Part of a small language model's weights: 18.8M parameters, 4583 steps.
MLP neurons of a small language model. Each row is named by its layer, matrix (up: input weights) and neuron, and shows model dimensions 160-223. Each number is 200 + 20 x the weight over its row's rms, rounded and kept within 0 to 999.
After each neuron's rows, "fires after" lists the tokens most often just before its 100 highest values on Wikipedia text that the model never trained on.

L6.up532,218,193,228,217,209,171,214,194,206,190,228,221,235,202,190,221,222,202,230,204,218,213,211,203,195,218,225,190,224,209,218,191,210,194,180,202,190,207,166,233,221,217,209,188,208,181,204,255,209,201,231,170,174,195,165,185,198,217,231,180,156,186,213,175
fires after: ".", "u", "y", "ki"

L6.up1446,177,207,198,198,179,193,244,201,201,167,204,219,211,216,206,218,175,200,207,231,206,135,183,180,180,187,196,185,216,185,211,179,206,197,196,201,173,196,194,247,206,218,203,198,182,208,204,222,225,198,169,238,182,178,217,206,228,201,182,191,182,241,211,197
fires after: " D", "or", "er", "ar", " Di", "c"

L6.up374,191,168,212,210,214,189,234,180,229,231,175,204,193,195,170,200,186,219,200,190,220,154,216,208,204,170,255,202,225,180,270,192,192,211,186,175,153,209,216,185,200,200,206,219,184,220,198,187,216,193,211,175,178,204,232,195,200,193,194,210,202,219,219,207
fires after: "s", "t", "el", "z", "r", "d"

L7.up1386,216,197,182,214,211,174,233,190,215,187,196,229,193,191,231,220,187,205,210,218,230,175,175,216,213,164,209,185,215,181,232,185,200,237,175,200,203,200,220,202,189,211,219,209,211,179,194,196,222,196,190,210,211,192,201,160,216,214,198,202,173,231,178,219
fires after: " |", "-", ",", "|", " and", ":"

L3.up1310,230,213,185,215,209,206,206,238,205,174,225,212,214,220,226,212,200,189,219,213,200,212,193,204,203,194,212,187,209,190,196,161,189,182,191,260,197,206,234,200,196,221,252,205,204,218,194,202,165,200,219,172,217,214,184,223,208,252,199,181,190,218,178,193
fires after: "-", " |", ";", ":"

L6.up1269,187,171,195,189,175,212,192,197,208,165,235,195,212,213,195,209,162,235,201,209,170,192,198,166,220,215,235,189,207,231,204,200,196,177,217,196,188,208,196,208,196,228,196,213,164,207,209,200,228,195,199,218,189,206,191,198,224,226,226,173,178,215,179,200
fires after: " the", "n", " ", " his", "s", "ri"

L7.up1237,184,234,216,200,200,204,229,160,200,185,218,208,211,216,234,195,225,211,206,204,218,238,201,213,197,180,188,210,181,188,206,208,201,216,212,182,203,195,217,192,237,222,185,235,222,227,214,211,206,168,238,201,194,231,199,161,225,219,220,162,208,224,190,213
fires after: " "

L3.up1203,199,222,192,199,228,185,211,162,183,206,135,215,205,197,212,226,192,218,221,216,154,216,209,201,220,188,199,205,218,202,198,199,208,197,199,187,205,212,184,216,195,202,177,227,195,153,171,170,179,186,224,147,211,196,194,196,176,199,176,178,194,221,175,200
fires after: " |", " –", " ", " —", " 1"

L6.up942,217,233,209,169,224,200,223,165,194,175,182,240,188,213,219,210,206,192,204,204,200,180,204,231,216,223,266,178,233,179,232,177,195,198,187,185,221,207,200,192,184,197,210,227,206,218,194,224,201,216,217,169,201,216,201,164,165,177,160,211,172,202,204,205
fires after: " And", "ul", "'", " I", " Har", "s"

L6.up1404,191,205,186,213,184,199,204,209,183,151,225,176,234,221,191,234,200,210,208,219,190,196,205,202,233,197,229,188,233,179,204,213,238,177,198,201,179,198,202,199,211,189,212,192,197,187,222,192,205,185,210,165,194,158,188,176,183,189,227,176,203,162,169,196
fires after: "or", "il", "n", "in", "s", "min"

L6.up591,228,206,200,194,197,191,191,189,188,201,243,209,212,181,208,193,171,223,242,209,218,197,206,212,190,236,210,192,218,194,203,198,184,210,176,194,177,215,201,201,233,188,210,189,193,224,166,231,242,178,174,227,181,204,211,183,201,144,188,196,205,211,185,226
fires after: "er", "ur", "or", "r", "pen"

L3.up1076,232,200,203,209,208,187,222,164,224,184,164,168,189,168,177,204,177,212,229,196,184,219,205,178,199,208,187,214,187,205,199,200,185,195,198,203,200,214,208,196,207,198,189,216,221,215,198,237,194,187,216,197,172,206,224,202,187,181,186,182,208,185,197,199
fires after: " ", " W", " w", " F", " st"

L7.up620,185,183,201,181,199,218,207,226,215,183,210,209,228,149,213,193,207,214,232,227,226,201,205,194,196,217,188,196,210,179,192,203,212,236,196,258,219,223,185,268,205,220,190,245,231,218,196,240,197,186,179,223,198,199,194,195,195,242,214,209,198,191,187,219
fires after: " F", " Car", "fe", " Mar", "ba", " f"

L3.up1250,209,183,186,208,221,198,214,199,180,190,161,198,183,167,211,233,184,230,206,213,222,220,195,187,227,183,212,206,217,194,166,189,221,215,225,200,249,202,249,212,179,188,215,219,204,192,157,168,235,200,192,211,240,214,222,190,230,199,194,206,204,197,209,167
fires after: " in", "In"

L3.up70,241,204,199,221,261,156,214,176,207,155,180,200,198,177,189,225,204,214,213,190,186,215,215,194,211,211,194,163,174,216,203,189,210,183,194,210,200,191,209,206,235,222,186,233,207,167,202,201,182,185,186,184,202,175,209,216,194,190,192,178,226,217,218,205
fires after: " ", " |", "s"

L7.up1250,208,218,205,232,210,178,201,204,199,210,194,210,188,188,221,194,185,188,213,225,215,175,199,196,220,199,206,156,199,202,217,213,176,173,216,194,204,242,230,247,185,237,192,220,242,226,230,183,210,199,183,226,235,186,186,182,220,230,234,222,182,200,222,210
fires after: "le", "L", " L", "y", " Le", "re"

L7.up440,214,215,201,234,195,194,186,149,179,210,199,229,202,227,231,206,209,233,248,249,212,211,226,179,226,218,200,204,186,231,193,187,183,226,184,173,205,208,194,170,230,174,223,194,197,203,202,225,185,190,202,207,236,195,224,207,204,198,207,157,206,193,221,208
fires after: " is", " was", " be", " in", " are", "d"

L6.up153,222,221,210,219,213,193,221,168,202,207,213,206,215,166,206,220,176,184,215,248,200,208,210,217,219,187,258,229,212,206,206,205,192,195,193,234,210,195,208,231,210,255,236,249,181,222,222,226,191,196,182,181,203,194,182,192,211,218,170,209,179,231,175,179
fires after: ",", ".", ";", "-", ":"

L6.up826,210,179,186,197,175,195,208,194,192,239,199,199,177,223,184,253,216,209,196,226,226,200,197,211,209,211,188,248,229,205,181,196,161,189,212,200,218,199,172,211,217,216,225,210,186,160,208,194,233,203,179,188,247,227,195,181,210,205,187,186,232,224,189,212
fires after: " an", "ic", " ", " An", " met"

L6.up358,229,201,212,176,154,202,222,191,182,166,232,200,214,220,198,199,191,244,243,226,200,206,214,218,197,218,228,190,216,190,188,223,194,184,188,201,179,208,161,205,254,244,222,194,199,217,207,194,203,216,172,173,177,175,195,196,209,214,214,187,205,193,180,223
fires after: " ", " di", "n", "N", " Ni", "li"

L7.up1470,226,215,235,207,202,201,230,189,192,194,207,212,199,198,219,205,185,179,212,231,214,209,171,205,198,179,228,155,206,188,223,190,174,241,197,214,184,194,227,203,201,212,210,221,212,189,176,208,204,185,198,180,232,195,196,192,165,228,186,201,176,244,165,229
fires after: " |", "A", "S", "-", ",", "E"

L6.up57,190,193,219,230,217,182,206,173,233,198,215,189,209,168,221,206,180,189,249,260,206,167,220,176,197,219,181,184,170,187,199,200,208,221,198,227,208,219,192,227,218,215,248,207,197,229,266,219,175,183,190,214,235,205,216,162,182,233,201,205,171,197,198,209
fires after: " 1", " F", " Se", "f", " f", " Tra"

L7.up142,210,208,179,214,206,191,219,175,173,242,208,179,182,204,229,224,194,208,199,237,215,174,201,232,221,206,212,217,240,176,219,208,211,207,199,218,176,227,203,229,239,212,231,198,161,202,213,202,218,190,182,200,200,224,221,165,208,210,197,213,218,215,203,233
fires after: " the", " an", " An", " mo", " Di", "c"

L7.up816,202,190,221,156,192,160,234,192,228,215,196,213,195,238,185,191,189,205,179,201,192,178,198,191,186,227,198,216,182,179,242,175,225,223,161,183,181,210,204,216,189,209,198,219,194,221,208,184,198,238,233,185,201,218,195,186,198,254,203,200,198,209,241,239
fires after: "s", "e", "ph", "th", "st", "d"

L6.up657,215,211,183,224,187,215,231,177,194,182,222,228,162,225,202,203,218,232,195,230,246,177,187,188,191,188,229,228,224,192,218,212,196,197,199,193,205,189,212,193,194,200,237,226,196,224,203,218,208,206,196,170,188,217,256,210,167,190,206,185,192,230,173,181
fires after: "s", "or", "ed", "y", "la", "el"

L3.up1186,227,212,240,194,218,176,170,173,196,173,220,219,203,204,202,206,221,246,222,211,229,216,189,177,189,217,217,211,213,225,207,203,207,195,165,202,187,203,204,185,222,191,200,213,198,226,205,192,188,191,223,217,223,213,237,236,198,198,184,197,192,190,212,185
fires after: " was", " is", " pro", " re", " also", " were"

L6.up688,213,212,240,182,205,198,211,163,218,217,209,182,174,198,212,240,189,177,204,188,204,214,227,206,211,201,224,223,219,197,241,174,168,205,212,224,202,195,184,200,235,204,197,195,211,182,216,191,221,199,187,176,224,214,208,175,224,194,181,191,221,200,200,202
fires after: " mo", " Ma", " Co", " la", " Mc", " G"

L6.up556,190,197,190,186,205,182,248,193,212,211,204,213,195,194,208,241,205,204,238,237,226,202,182,228,213,227,254,187,193,204,249,199,188,198,178,203,226,184,225,228,171,250,217,198,212,215,202,249,230,196,191,206,242,197,193,182,193,194,178,216,188,209,201,216
fires after: " |", ",", " as", "s", ":", " And"

L6.up1317,207,175,193,201,253,204,184,214,175,205,170,190,172,223,209,187,191,226,205,196,191,212,203,177,193,208,199,217,175,203,212,218,215,223,175,259,226,223,225,197,178,215,203,215,203,231,211,216,171,176,209,196,251,207,240,203,185,251,195,189,201,211,208,187
fires after: " the", "-", " de", " of", " during", " in"

L6.up256,234,176,193,215,215,195,229,216,225,199,196,176,202,222,187,249,186,219,203,191,200,213,213,226,202,215,199,225,199,198,209,200,207,197,209,206,225,182,164,204,219,191,214,211,203,168,212,201,186,171,175,187,190,171,199,179,181,165,167,191,219,221,233,217
fires after: "\\", "al", "s", " M", " C"

L3.up1039,208,171,190,208,246,153,228,182,224,169,182,203,206,207,183,232,194,195,197,209,181,241,188,200,203,200,189,196,182,199,197,213,259,172,173,205,208,225,186,240,221,232,238,193,193,201,203,190,196,195,193,200,208,203,183,215,224,202,227,192,230,222,192,193
fires after: " ", " |", "±", " S"

L3.up1387,218,166,189,235,214,200,194,179,230,232,220,204,213,162,186,256,218,220,198,196,220,199,201,196,197,216,197,208,188,211,198,175,218,198,224,205,223,212,225,244,194,217,215,186,223,171,205,191,231,176,197,213,221,202,209,207,204,220,208,193,187,210,208,145
fires after: " 19", "In", " in", " In", " O", " (19"

L7.up201,224,221,193,201,192,196,190,175,195,183,197,199,218,196,182,187,159,185,148,234,208,208,188,186,202,153,213,204,227,203,226,185,199,206,198,202,157,218,192,209,210,198,205,217,181,217,188,222,227,217,172,249,187,213,167,211,193,234,200,200,187,221,214,170
fires after: "ur", "ar", " Li", "i", "or"

L6.up1325,177,188,199,163,195,220,187,210,221,168,182,208,234,200,210,190,207,155,200,215,198,171,180,210,200,220,204,160,204,177,212,191,175,201,205,214,183,237,220,226,189,195,225,175,236,246,206,151,191,183,224,225,219,223,213,209,235,202,207,212,192,243,200,179
fires after: "re", "ri", "le", "ur", "on"

L3.up138,227,190,199,207,249,166,186,204,178,167,192,208,222,197,196,241,183,201,218,228,204,209,208,209,213,223,175,163,239,202,182,181,224,192,171,216,221,212,192,226,219,218,185,201,198,202,197,200,152,196,193,190,207,175,175,211,191,217,181,166,206,208,202,166
fires after: " ", "\n"

L7.up1073,228,196,197,232,198,175,202,179,199,230,204,208,169,206,195,211,225,208,201,200,210,184,210,215,231,183,187,221,191,201,208,185,216,192,183,218,222,215,203,214,225,218,216,210,199,177,191,193,212,171,166,211,217,227,242,188,214,219,212,205,168,204,218,219
fires after: "d", "p", "cc", " C", " P"

L6.up485,216,223,190,225,216,186,220,185,216,218,210,213,202,199,200,203,201,205,201,225,219,175,196,208,209,235,260,198,222,189,219,208,210,192,193,184,179,213,249,211,221,204,184,206,190,211,215,190,226,195,207,157,205,209,219,207,171,198,185,236,212,179,216,198
fires after: "s", "d", "in", "n", "m", "t"

L6.up103,192,204,203,205,217,210,220,205,212,211,221,194,205,201,182,212,193,207,235,204,238,179,238,222,225,218,219,198,199,173,208,207,209,187,191,206,180,203,189,234,233,219,196,204,194,213,192,195,204,188,178,220,169,206,177,202,193,206,201,189,193,220,190,214
fires after: "ar", "ur", "mar", "ter", "er", "lan"